From a checkpoint of a small transformer trained on Wikipedia: 6 heads of 32, rotary positions.
MLP neurons of a small language model. Each row is named by its layer, matrix (gate and up: input weights) and neuron, and shows model dimensions 0-191. Each number is 128 + 32 x the weight over its row's rms, rounded and kept within 0 to 255. Numbers have three digits each. A neuron's up and down rows have the sign that makes its largest values positive.
A block is one neuron, or neurons of one layer that tend to fire together. Before each block is what it responds to, as a language model described it from the Wikipedia text at the highest values.

Description: Noun-introducing tokens such as possessive 's (Pittsburgh's), whose, its, the and an, plus on or until before dates.
L2.gate83:113136172101155117082146127099139124112090163113090161136153091101133132130137203107145134128172162102106094126148134080112157111132171158072174159135114089126111086131164182144155161166134076066145124105121108106094103134126181133103131201145129117091149152107146150165189142150140151133116151094199113174116093133149170120116088105124148192149157187132165126142066125155089143216211067181164152101164151062178117154076137137078157133145160104166133124124153131143079096084149187099160166112110102099128105176184151112080164143093143127129180087163157143153131176155131092150
L2.up83:148122170153118073163130125129112110110081133125101130069147084076159150135094082116097083149161154135110084175137106141117112148156202134127115140099117156099127106128095106147140162162075112099139132079113124041076117160114134128147149117127155139152107215184165181088114100133156093150124140129147143112094109127161142123093112052110149144117120186145160129162114192206132110163144133149151132116136181162128151154156091088052114167123121095121120149107131154161064062156079180100129146080126182131062138141117152098158072125097108122128199174155148153046158170155117110085
L2.gate176:132087086113143169101122063093167105161139113118115141088109097162107102127161149149161083128163103069067157152192103029181114181109160056100140106121192091113151183111125134180059143143167190153126149115131070162090174114164131157140141162123177150130116154100123122174129137114143101122153095070148119174176138132095119106159172142070164104161107136090114116137136155125165078125109172098174085085144148102122142069132109148089148089111158114107157173112121167148079097130161128160113185130153069116113118103097118070149100069141115151091137173102079132115142130111106172157
L2.up176:072159122123165077112138170071154202122169124096100198109106161115142119119153153140125113144056092161149150140114119125140055091163143122084205114150117166156089098143172146133111135124141148175122158111148118144129128112146065169157062138214111170140127162159140152108131100164143045141157177088129150153130126111100118213110118116173170162142129154121211145098075166110144134094134141099096069138142126127133103214102153106094071148093133136166077094106153152127137091134097118134059112118125089114160113153160084096137168088172098065136132123118141112111100090137133118116
L2.gate278:128133125104142185070192087196133145115132167097119159159091100127118136092134152143108098157230124132124117140119152061178136065130131136114092160113132150099089182115080174100130120165150105102105128123115150147153097151182105061128114159119101082135150187151161173106095198130063115074149053140103112124122155103133097134179154174114145109143110149098144164095146202178191140157109103161092131157130124102133134183080133149101117100107095139117092160108095128185135191098145089124120179153194122134095152141121093108150157144171123078146065131135090103147112169151089113155
L2.up278:170123108077124175088150120061160138093137108146169120164123110102114087070081099118106128047124133142129167158176144160129168104083205155095162162084062151169126098107114180187090127077126160111151134117140136155089117131119120068121089159123118161150129204143146148129110106124105133108151114143092193161131156157141157200097125153119203170123085154067121128150126078133115079122107143136086163095158091147133105121179136151156136110069130148182120093155100058149121135093111100180107123153139090141078115140175150129149134093163190072125123132153148130162080077129088108079
L2.gate601:104085133172126160165141117133137124103143140143107174149062093121130112206117057089080103120114125089104136175176131129131159126141119077153126127081144122119142097109152129207152183140160145088099110174196095104159159162134176130138096140156137133092093130111135182129086152120085131165142177094142083177108140141134196059135130202149136099122111131135116064099123159067111094195133126134067119167164084166125062142119122131145121165160135101123108142091106138155159194148161198209120180094105153146153160126162141070095108152115156168110157129078154177107143143112145143122
L2.up601:121124095157087149091147148122116161187119086164103130068071158131143152108131156124147141046119160142181138124157104124125091105113110104114107103087118144100114109157104081179154116115167096168117103165154111133143118142124181113147128158161102167131163148123143197166060135111116173100117137100131152189103104160139134116014145185094156192112097143110116184136117165150124100118123125127115111107129155151070095120143141137128168153092094195117118150169127208146128237136086185150146150123216128155095161121178158082163103133129085095116090138162096088139157170153099122124

Description: Word pieces and short labels in table header rows and infobox fields, e.g. lev in Elevation, Rating, GB, Votes, a period column 1.
L5.gate130:086158157154148154115180146104163153134129096137145140126182116130138113100169106100201130120061107167143166131163170105095082130086169140194099125129075108128145088139113123198084201148161136118134146141110115135048071145137153076115107096128205133054088159079166086126113111122089165117109125116107101140184096155128081180182164183075149106076142149120126163098124192155173097137117147111164100108181138134109095107136110182132182129072148122095146122128086143166137114078133096077151111139092081107132166122100158137124154183115133117126102124044126153142156109169104125120
L5.up130:106153145133116067081127157161098135125145127119105138121118119152131100116163097151143155153115130136150150150105145118121149061172183125073166121138150081190108157155124104149171148141128190149166166130174170152080116121126171121100134131065163117137127068164126110178074130175143167151114120113163087111146102076142145159121147013094201187105121094098112199151158203181156177107110139140112087162162138160141123108172117174135119088125151114112134087149163115179161131161108114068146130135127118063147195161162176185085159123162091123126092152150129167088169157158121106102
L5.gate202:105157147086111125127076092163169163116106202131154144109088194160149114114116127097105217134191121178136156150160100118152092144157149157090102122129151152053143174209107140136151168151158149128186092132114097138121099114153151108121104114162157094107066181113099079154114192188160195127080164141124147109153129079119136127148152113188106137167138128142132127137105158139105178145139106160144108104128103184065127147096160113091182110117189151124118103078127165144109145166135141178155107110096197147110101143149127110090093165168148164090113084163111165150128081069184106163
L5.up202:085034176099139153110152123099123176135164117094125152107105147122147131132120120170160120094116089144122159091152081171143126132127141140152108101143135067122178109112133121103084082096125175143105133171132148155133081048107198091090069160087110076143137115099147171156140162066127112086131118130125076080134118143132102143125106052128143224122157087157137176130102128186152121101104126146069123170140092144081121101135118108072192150082110126131120126213178189174156141121147097146125091198131139151169090161143134143129145148136163070159080149102142175094117139113116166096
L5.gate282:092113184085091114107173153183154148084118107145137083164136068150132129178170095172147071101068058096122127083152085075134123116185132098183089127127120134136126166089077128099127104156161111150150112159072161150087151161148184121091104097152175159116107086192121088178099165120114128096111114096133101134171150083157153131136178121131147140128150157098178166073127084130145128122108101050118178084163105132202132179132135102131123127088161137162109111163085113079121120069083092161149127123065090115132140132202127171147117166162159162154119128171155118150151149122177140124
L5.up282:117050099127108148090121138079132173079072147108179166113076094131170120117158078083124139117124081163124103173183114183136115137180114115120096093203157120114120081098142139141172143084140139111131175140146115118153155154209164174153192096152202136134146135134126157126122110113123162111128117168090137163162158210050131120138132144127164103174085128152147157076095141144123125081118147129122119128150147129134168111198137110121126120087089180117156124182140088131157095117105133102159116133185198168070128200159116086120093149097105134144072079133135130122086149138177078086
L5.gate487:112149148123149124137112151152132092098108084068112093146105113141165087124138091096096101109118115151119122095128129138146143139127160102143100058145142133113142129072155091132101147126137185107123102109131114146143073108143163112054121098091187138152149038159153134113102138129184130130176092120159132089169098154206136178111158101175121076114083136124172149103114163174137091110121105193233099126152199096082163109149170125136134100126188129103125084133115155107150165128093194184162130120109152124143143210062133132101098146106087047070118149114163085140132138124182171113
L5.up487:113166097092135140087174206101123139164072154107123099157143115133141116133094115072096142146136134128101101177177163127088120176091139111132097106130182194138096100091139077130122115107084107185157162088165089143073066083102148141038100189108167091126157124152171170114104200159180128156107160127116126128170124067178125208099154168141128098127117136092110129107094129156110129135083165163137141061123122118130123118114101099157097164098166086129139170122129155162147146149163121140129122126091174095168103152120092143100203142098114121105104136173186175086083124126133054147
L5.gate588:168165141068141182161160141126140151096143148123161150161144197165077138126100139151180082177151075068081170128216105114110077153150064160179092156148110180157137130139090129182104149127157150128100123094147140118118080123097157145163119146150051093110112063121085125147129141096126101057107087101114147104132129133188104225138127168169095101082128120079131113103090175108121133163122062108157118133130124138086134146105138197107074171174150176087115089106129151152121144154145087127146160121080127084131143130185116126153151138090160142136119105080090114128176120116143091128
L5.up588:150141073111156150120131188086086120056164102140140109107112173115133140157111085126187143110132117116087168116140052182087113166119109142115121059169095133106161136104115177138124156144185149115113129069186120129165194097066067033136122111125091096106140094121095098202173152105119126113174098115088173149169140143106129202103172115159148148117137111149153111132129117141127163159144128162159108107180147113149120222167129114123109133179096108167138164112125145150133140101122121145090165106142178178094107169193095081138113170120117133112144088137083076118124131106141055117
L5.gate714:127134161093120123147145135097117196109158121131110155150113060159128132098164103120118192102130114107094144127128183130177099143140090132139149152123152137031164155077085116153130169104098168111102134136143129156115065095090147145156147103123171156194119117086119097063154098072131134141101198082147118094178082146093181177137163145130151150083136161130150127053194069103192178129152126115117116105160125124123130152098210161086149112096093114110157120131125135100086108124127142109178132154129214092167101132166155130126115108121153108157132059108179166153120073081091182130
L5.up714:101135133114085118179081113080187124174093148150191133173105164131145110121177099145094176103130111139090153122164165099144070172137170166140177074174114093146129135164098112177177106206078145124121110118131119148131103119089091155135111144164143108166141134132187155127124153118149064149112133143126087156128090114176156111123106081113166092115123129130148075107119105140210124127135185184171132086134141170086127164123121115115126147099102118147108132105127149104146102122150069083166045085082167148169130095105077091136078143109158205160127123136198176121181183105137125067
L5.gate731:115177080083115160119152082149145151105145162133148162092152093148117162170171105176096152142104129109113125146122087168118085108146096174099149149204110108138151141116120126110137114147101105173179132126090100178127079116110106144219108163153146137156102121119109146131170188124156166111131095082119117164196116122093093151137132080198124124122146138075086145107052154113161108157119111054110119147172131117100149119151078137168181126100074125102107133120102192144148112108123127107164191140126167063179085156168124168118111093167115153052124164094079163080211188126117126142
L5.up731:141110104086078139098143143119145124141113054151179183109129137119131105177170156112167144174148077103153150134085139152143138110153166159171102102111149153133126138140128131129138142092130107168140152074082100165102112163122149083117150125138125131129124143154187110142199139120126141097097101082168174098151148134112196184110104057105185085133162097164124108118143116115102153096149106149096126177140079151129092129143101171172123092156158081124194119124042142197114107173089110066134167153109130105099179088114126156114131184163151162107175169166159193141170107180169033157
L5.gate762:145164139142105180116139123100119148188136134083114129137135149135148149147119055145189179170170158108148140156167124139096116122152156055115108109156197117126137090013081156184099124118108115086135204154063164109160128155106105096098059097132119121099088168108098113132133147117165062110069116127111161108111117144120127143102158166158125152192121104159140142110138147133124158105197130163124121051150110153158135174082123172102118137135117145149141086143121193103152192089109123131116127155107202129151127078132121157147139087157156148047156143131138131091169152164187115178
L5.up762:136167157152168200189138197126118108099103178143112144161114164093153148158148140134147122156133072171087163154098114166164119165147139142123130159072144141113104096088122190142174172169180128147133170124084154117092129094143038149107087131052095113157118075114159130129094122099054115114126118113122116153146120132155130118125117164158174127111068134115138158084106132137141128119102072129126097130087060173092084110200100145122108164173079180140156147183141091133147133117063125146185108147075157115122095120170148107127147090171138110107131156067082166063143122139156148198

Description: Mostly "the" and particles after prepositions or verbs inside titles and phrases, e.g. at the, climbs up, Over the Hill, Y-our.
L5.gate4:142155126104107130157082115115093146136102133128135160079132124117136157116045155104187149140148067099129073160122165135145090162126135167059137120106119164067107180127152163141135112168080122080135115171113146132142186109140084137174161145136165117079113195128126127180103165163112125151161098158083073088137157104111112121133065131130117088173118180156170153114158115212095102124130141164156155175105133162170148152123144160030154109180116150175128190091091143090136110154107107090111065144106078139107111128146126116101099152203055148079186109147108120177109154121116147131
L5.up4:120124125155133128119117151164144146137087134111181180067104125123100090138074154087119099166151087053097109138086178108106120114108092102139175118135148180090149194123126198075131118117076119071131079167150113172114092128178079149122095224153122160123112146153134148100135156129097158125080120146171121091112150104168140085125083094139165074158085206135101138081139141210092135125115096101196137159125164186185167142121143135135093096115109170173177146126087127119130080140150156119111094171138109149152138148157176095123136153164105116091149043109100123159122133140128166091
L5.gate164:163104156101153107058117141118087154142118074092104095109107117130123086157157128167158140043090162088119189102117102192101137179157046136074111121069105140151061153150151148112126079073144119113148089187132142144150131127200138091100115114161079141150142154147135144123080179175171143133139147154160125138174174109115152165143122162165108153144178104193168130049103103150169095135154168136164095137103094172123165139106158133132162170101135132163109130114130187099090106079145153105170130149148163119131111058200089117133134155152103126146050151170122096147107120134151153108
L5.up164:101177123174164098147108109131171124104114098126170093141169089131181120110154094139161141138099143174118144076096123114160182109190168116028078140079139135068117171162180112110148087143156148179110144126119128136105149131116106120102188129061150158075163137124118132129068091130054147181100125184108143122147152114157094071122177102129148171118151136098157093148084118128093067155167068097147129124126084158063158062129121130114177126180092149132130100092082154147173108158069130123143138153118153097101140132132121108137122163141129157093077131096132141204100111097149187071
L5.gate317:081135121114191122121145148195154115139157115173083165099159111057184159110089116164103073112124130092092146143127147122169150144138116084089088128085165137108108136091153166124095121150143162148160152137119129150129165206123179152140119132123130128111145150098151131177113166107176060116147065100136165095152131099101128096184160117121187120115063096154170152112129123062091159153121213133176105102118125099169111157133104105085144058106079116105095127108105116151060121129169126123120138155116200134115093100153069083079115088125085094128121129155112096113168153067172213152
L5.up317:110107119106142146157090142146131094087154139091115104115161137088164103089148077113062052174121100095125148103141079142139099150171164138080149140143137105110100095135117126054117100142183187146210178162119125152082052092148210130168114146114128080098082149151147103164180115172164174174136114170150116166060144115130158086080164123104119122113112111152127171108143114144075133170112118060130083118120116144112152110162147085089114126104112099139077130129167172062139084137145127124098129183130126094144139077146154086116099050164195120125154103125142113124118147147203143136
L5.gate388:128131131138133083119166165096189178151150154094074079086137126163130131151150104112105115091123120151108108109154172118169127092137099123106132064143062112114193084172145199185152131152144118103150102147141166106116089142166127162112111105143080124160139145083167135102060174167149091167087145186108122135129132166114148127124163101119112119133082165145141111087121116104146089105125137112157148148150152147062109123076074255120128103151088106070140163128135091151135100092095120128140139157144105090091133128094107151110072127145098178133121156160144207096221160092169144187
L5.up388:116142138103119096136070201144150133155160118128084170072056178133149129122160137122086118102073117070087135149175142129146074132151153109096190095134134130125122117207146142184149122114185144092097110132144144120090125184144110067110107053119113135127123117092169097128134067134146150160145178093035163117139100139163159133059153115112140134076157089118101187136136120146119069120133098141064082102108112171125129132124140163065083172089182106124145164110178091147139072134081099143158135138185136187193110150141109126112090119083157163108139120131114101159127117139080114164
L5.gate422:121108114108147139081166155155068103124154167082101119062094148145121133169134097165147107115194154124117095148153120159127123138110147154148155103103140100048112108188133126174096123099148173094144157133124124123117141075099046132151129096118112187128107090149153168129165175099141154138080138190145100083139141176031165102160160118124163154068161099121120127117056137119138103162130113139134106142097150166206136124134158195137115086154111158171091144137140143127163153128091080202092154183169150144051123097203123109077099124143170159126156162162146106125072154155122151108
L5.up422:164173153070156108055132155129118157103156098144118140172071069119115144074177111138128148129117188131157141134124120063091140092093081124128188104080086183097143097155114124106143170133116144144167154111135114208128174129141134111112143078148140200174088146090087102132138191085150117120149125122109136140122066141069134140208129101073140135107103055093166136134114063161096116131138134179137115144123160132149089157125171124175079129148063166132139124146114112159168139078122129142073141125106117096092156115189159100102037088104095116147092088113124112101138145139104164177
L5.gate492:071071096133167114088151072097084160123144076083069162124087064104143103167169117132167110158144129126099159128147111154075115115122146128117162144178130128138145105090149134124108163176102082122123105161137190146164081150211174132165104099152141139144124166124169175121066170109150184093177166134050084116108161144133158138072140159122083128149153138120121166128123105141121159167148197106129136140111151130142153118113200147120113096125158068118118154163129087132083149165104181097109130114088148126122063088133145115147172158166083234086088134153129127143101136141113095194
L5.up492:106099160115162099155117138133182108121167105142133087138102132105135067137114199158146104110094109111096137070137081127116106098141168126101190132209065133108176130120183175246083120052077146143149072111150137232070161156143133085099132132166100104133095166114121134107117183140118067165131140103154100119086143158128184142107121143129137149132195121124163169189143103085101146116164124128075171108111152102163122064092080120108116119127150113066125161104128072187146108138094094131107167131094139139126113138129133109124100134120110137118122140119157083122116167160085164146
L5.gate551:077067139117125148073081116087116192088147111091089121078102163087086084160157126119114102169114134144099115158141102147186130144106158060114127129107105110101184068168079119152125120140195192080108132184172177197123145131180127139170134163139134131105085165148187115115162138179129151127067133155114105120129136171010157121179150162157114080122126099144110203113125157105118112120112167155141150134114118146111142147148127143149107177126118128084158142107104108092141159167164085103098151141153096083141176155121133066135120157103101182098109165133140130085159149074081116099
L5.up551:150044094120141090103125178131168087108110130099140133054118107141124138123165176087165133139165131096110132179126164122146142084135165060125157132097162154188125123171143152126128101119187184148147099156139072157128102133143087097166112136203142142101122156122060178136036135100096124107134162175104090116166143132124106121090149154119149134174110073147072148048109127128147173128081129115166097161171138122102057108107067126095128086132160118080148115159115085105131105179137129057141105144128129150145096110177035096116132095076110188133155134116106141132141163115161164144
L5.gate657:107155139095166132081163105076076120110103182113133102120082144155159124141160125116104092172101146109150107126125097085168130161131077146109073156143110159094183077087101151187161062136133148141135135103117150167143080087152139116115126074089126128059113070155072195136139126131142158144151108143170150144104126159132146139178188099152141132132120091129111160135131139174144159104111160176135080140112149059139143074139205146116102061153066116173091181115071093175098197140192127154071095157155169129121136105186124149094127117137074140103083144094160159118152185121145133160
L5.up657:119158179112185129082134137108099121123116150091152072049060163122172144192162174140074061204129162128172104152050117139154120111097056125109137133118113129131194154112135169138171068103109174160152128141114102174149127118157102140146195125055180147116152123152063095150107113107120169105125159130093097107164092108134107103140128112107167153108115071121118166116117089141109132194120126161155086120093166076113142042100160190147143123122121083106114153156076095149099108100163113108095101143112096152056108129152138145121129110124112172080095156158152153130128172127128155119

Description: Field-name words in Wikipedia infobox lists and table headers, such as Coordinates, Born, Venue, Votes; also San in Spanish place names.
L3.gate416:154168119187057107130188141152087129118121103112145161134114099121119090183119073106161179119101133119145187148092174152125083114153159069174113116093104175122143090134097119106193169055098109083134134116123136108094102119060141097094117124134152088083118100102146130130190165169125110122103080127063155131127150139123103097152116138135080047182073126105128108062130110137105091196096072133151156101159129159136168129081092110137146158083203180145136118144095198164132163153129140157137136111117131157127214102077105099164119138101118077083112128135137145092121126172086127130
L3.up416:122156158109094092136160166130118104106140138142142161127100109134087167167147125118142102134086163128067193144060118068105094154118192086137106136133174169141084115133113122142183152122069103150162154109053106155128150122085136111043114163240122164150143076148143134157103188145130152111138102102118160119121121052116131140137152145105086080139082122096161196085077117159105135126087136155129098120177164141104143155141123095155143146103125173128080156171183177167099109106104125135164158178158135157107217106120071109111139175101098097083126140167132152137087120150162096099
L3.gate724:148102165175058178083168045115113157130159121096076154180149145102180150149084088196124157111117113125079082156154107182101130155193187124074097083153128173133137159123114154089119138115112112132136132186121117172114104150100190120105100115161173218120107130133158173131109130119114176162153121224143114122115158103167134090173113209100127095074124155071166092106186148137124131136071147133091114140157109139168152108156145160117165127104142112134113050140147138105155109113113129151133097126145119124110164122173085170125121115120133128133076154134133144166155133074182073125
L3.up724:118214141091090113150134108113125131064096159096117157157121140147131130154138143162084086167169157092091138132112145153133178169156156127178120106180089108174226214150135116062118051155095063135125128142117117096149075194103150133071118186197128100084114113052144148053091123133115148099178149170115115192141140119156082154159112186136123078117139136101176082102148136143157158149146084106139152179131134165157163135138074143169153126141101105119132103128105109080140088113058109149083114120152130108110143119163113098143156143149129147160152134155127117168123108114110091139

Description: Possessive words opening a noun phrase, mostly their, his, its after "and" or a preposition, and the s of 's, e.g. "and their children", "NCAA's".
L3.gate138:131113057098147076094070129108150112118185104084116160084143120143051110086105171170109119146151161108170113129131078147099110099098150076081143124051118136120176181164176154141119130111106146096140089123193107138146161110129191133088110116158147140113148188113115103109107136118094117157082117120079154166174142098122150095101118131167139150172121134107081155173162129091191155160151149152094143130151220140113094138094113157108159142141092181177081125155114115170102092213093139177110194146132101131118087173123150153078095137140105072084111137166144126119089163143123126195
L3.up138:120151138163131139165049125059171112148118111217105125126109071163129116153168166084157100198141096141136088182141165160073118121100130141117165125110113144185158182137134163107112114154085128109172156106112154125087115127112093079125052120177154150165132117133141145143050077159154154138067096068079134130100136115090109136150142109119108167173111168111164140096111198124164130125102095140192129117132154126145197180105122141101155144092191123122082107148204136127109129164110081164099153141151091190092167141116154168144182099125069102136160129125149091131122141121152173098
L3.gate333:120115126098152060144149067173158137093129139149115170152115107109138101129078134096148132130142212087117101102152096192084120068160107147119134145157164125154139126087181077110132087087105107091123097115077127166166105125119145083128055137138174137153167144149123117138178115102134099185179196147092113170159102054069110183131133047161090148137160103085163098122071126129171075146126147186120127150124051067078128121107112127180103106157162091179124133117101127177142131176171157099147106133147092149141154135133133163104106147129072126081144118166129101142073107123143154096
L3.up333:095095197106167188125104160124161146139129151090112094117110100158136139100133122098078102162128201134105088169105088136072112147148173097159132165158188158186093166136169125128104144119070099110135167109121087104067104118112106109157132086194161104141097147159080182071124163090153132120134153096133116165196138103095111155101112104128132121112135130069132161091095082163136156157173113144163130125214118048153087207110135122118133137107095071140134080103107190094134123106141202095178109166116135161114110086173158157161096094150099116110107100128120088135170141158176144138

Description: Field-label word pieces just before a colon in infobox lists, above all Density and Total under Population, also Coordinates, Surface, and section headers like Seeds.
L2.gate163:123174169091156139119143180165188132152104126206137112157110086136123159096092100160132157145192118158125138145157180031128113164051128136079118083128127182122141184142065165168111134127086160094176105119145130176149066107141077157131139087169158115099188162120167076149131111191150148109133044180131107135107173146108165086180052113110106127175190100133138137096131142104124131122148168149131117126106121162083111178124097138117114130131120063133105130145076084131087116136156145148095116134168129138062131104138162120172186104129151095141149131103127163149157098148073125136
L2.up163:119157137148201167123136149107112113140144151175211071142090112137090092097112155123079147103125134109085143133142133103169097086111115160095165130095141153080129135157119195116164175161088167079159081139111207149081121124192148149192118135158133174087148107164185108088092142141213152108115128158139107129150111127104156090121080142135140117121209068092117141083078162133117148091099120149136165097189130177132211158097148101164121138088130082147144139144085122154095107122084126084114117144155095142155069142112118105140123129107157105114120100177103130147139087167171047099
L2.gate313:113161110140087154125141197148135129140132206082102132141125133090213069149130174153134129102166147081155104158156172108159090134129158149130070092183113099187160103122117154135090080171114096140123133152108182100150111101150087106185110077108126068091071134044123134118153168147132148127077111170071081112152159117143150082068138140096110105157100093160131127140178163126205117094122132146098104075150154143159206132126125149073139141161189121104149126144140099123145114108141092096136117118087051109182067138131145102177135129149126147129121077150126141144079168145158173136
L2.up313:149141102107118091123124075107082064119126093128121117091142186154155211138171123083151042144149184115143121112133118130182106116084116149132082089157101090128066136117148144108131133150100110157117107121155192172111139098141126087138130198140116176106093092096181107063181113176121137071069118081167095159137147113143160110120128127139141099104159156116119123087123197177117088098161083173135120095128165136132155118160121151137101163059130119168151083152167120155121125134180081133072142191132103214136102118136168115131189142112164093094083106098162102134143088148164153078
L2.gate356:140130138144112146134141167154118108095160130139155111133108114119138112128072071114103147094051058152112131179096156102168109122168184133108091079158115145101120130167114129159114169172041040080124204087126191149067101060103109074064088131134192083110151089084182118091178198138128182094122092101082121087209148132119123143153142150150114112117137114140110118094129154137137134150088095137065175109125155134157167154097134126104139180102196148118150099149105118164083063141159144124126103165127100153142121119136126155116134166084153128141172120144134148121103128137134165097
L2.up356:100128111120145101184114149087165131145094139060144101153104114105191127152140100105127143088146137116082156206133118124159115118165173183110089149127077162117138144152117079083129134146047046151168164082137139128124139148143142115130078084069138152112127106121171133103114166125140205143124092098100085103118149139113121116139105198129156095169136149181103117177136136113145050149129065092078144079158104200121140160160106167150119131139178188150133131132091132105051111091188114130126125192147175112153141106105119124118150121093102147134161172200104082137144146128099201102
L2.gate487:117165111089150064137138162123073100099124172113131062165099084120123109127120156118162169133125108097147213134142167096101057070187174172172126063106150162060133147130149130170150136175100144132125154155156070101104116081161124112142153147097075121088126176094115116088118143121140101135087143159097117093143155153084118146132142139114140177116163139158165099127116082109160130172074105185102136173119182106108158119154129083122042161107152100141100145095158122115096086142137151159063130093162140140085169139118110127170146097143160158185116126093084083165171153193088064126
L2.up487:095171192131182166151140148175144095129124171150143116133142110109125077117143110160119189106120064131105156105091122079107121076075100081075073119151136150139132073175121162138126111139110054169142134117182090173195073101125115093160162152079124196175107145132146122102102187144167124141099125099181145106120125117163060105134189152148117119173134132132127145140063113121094111193093126115128130121109084154140193166139138128188146075093133087150151109171145099147112162120112161122102196109155138101144116060104133088139148169120128069075118087068084157169150156136115140128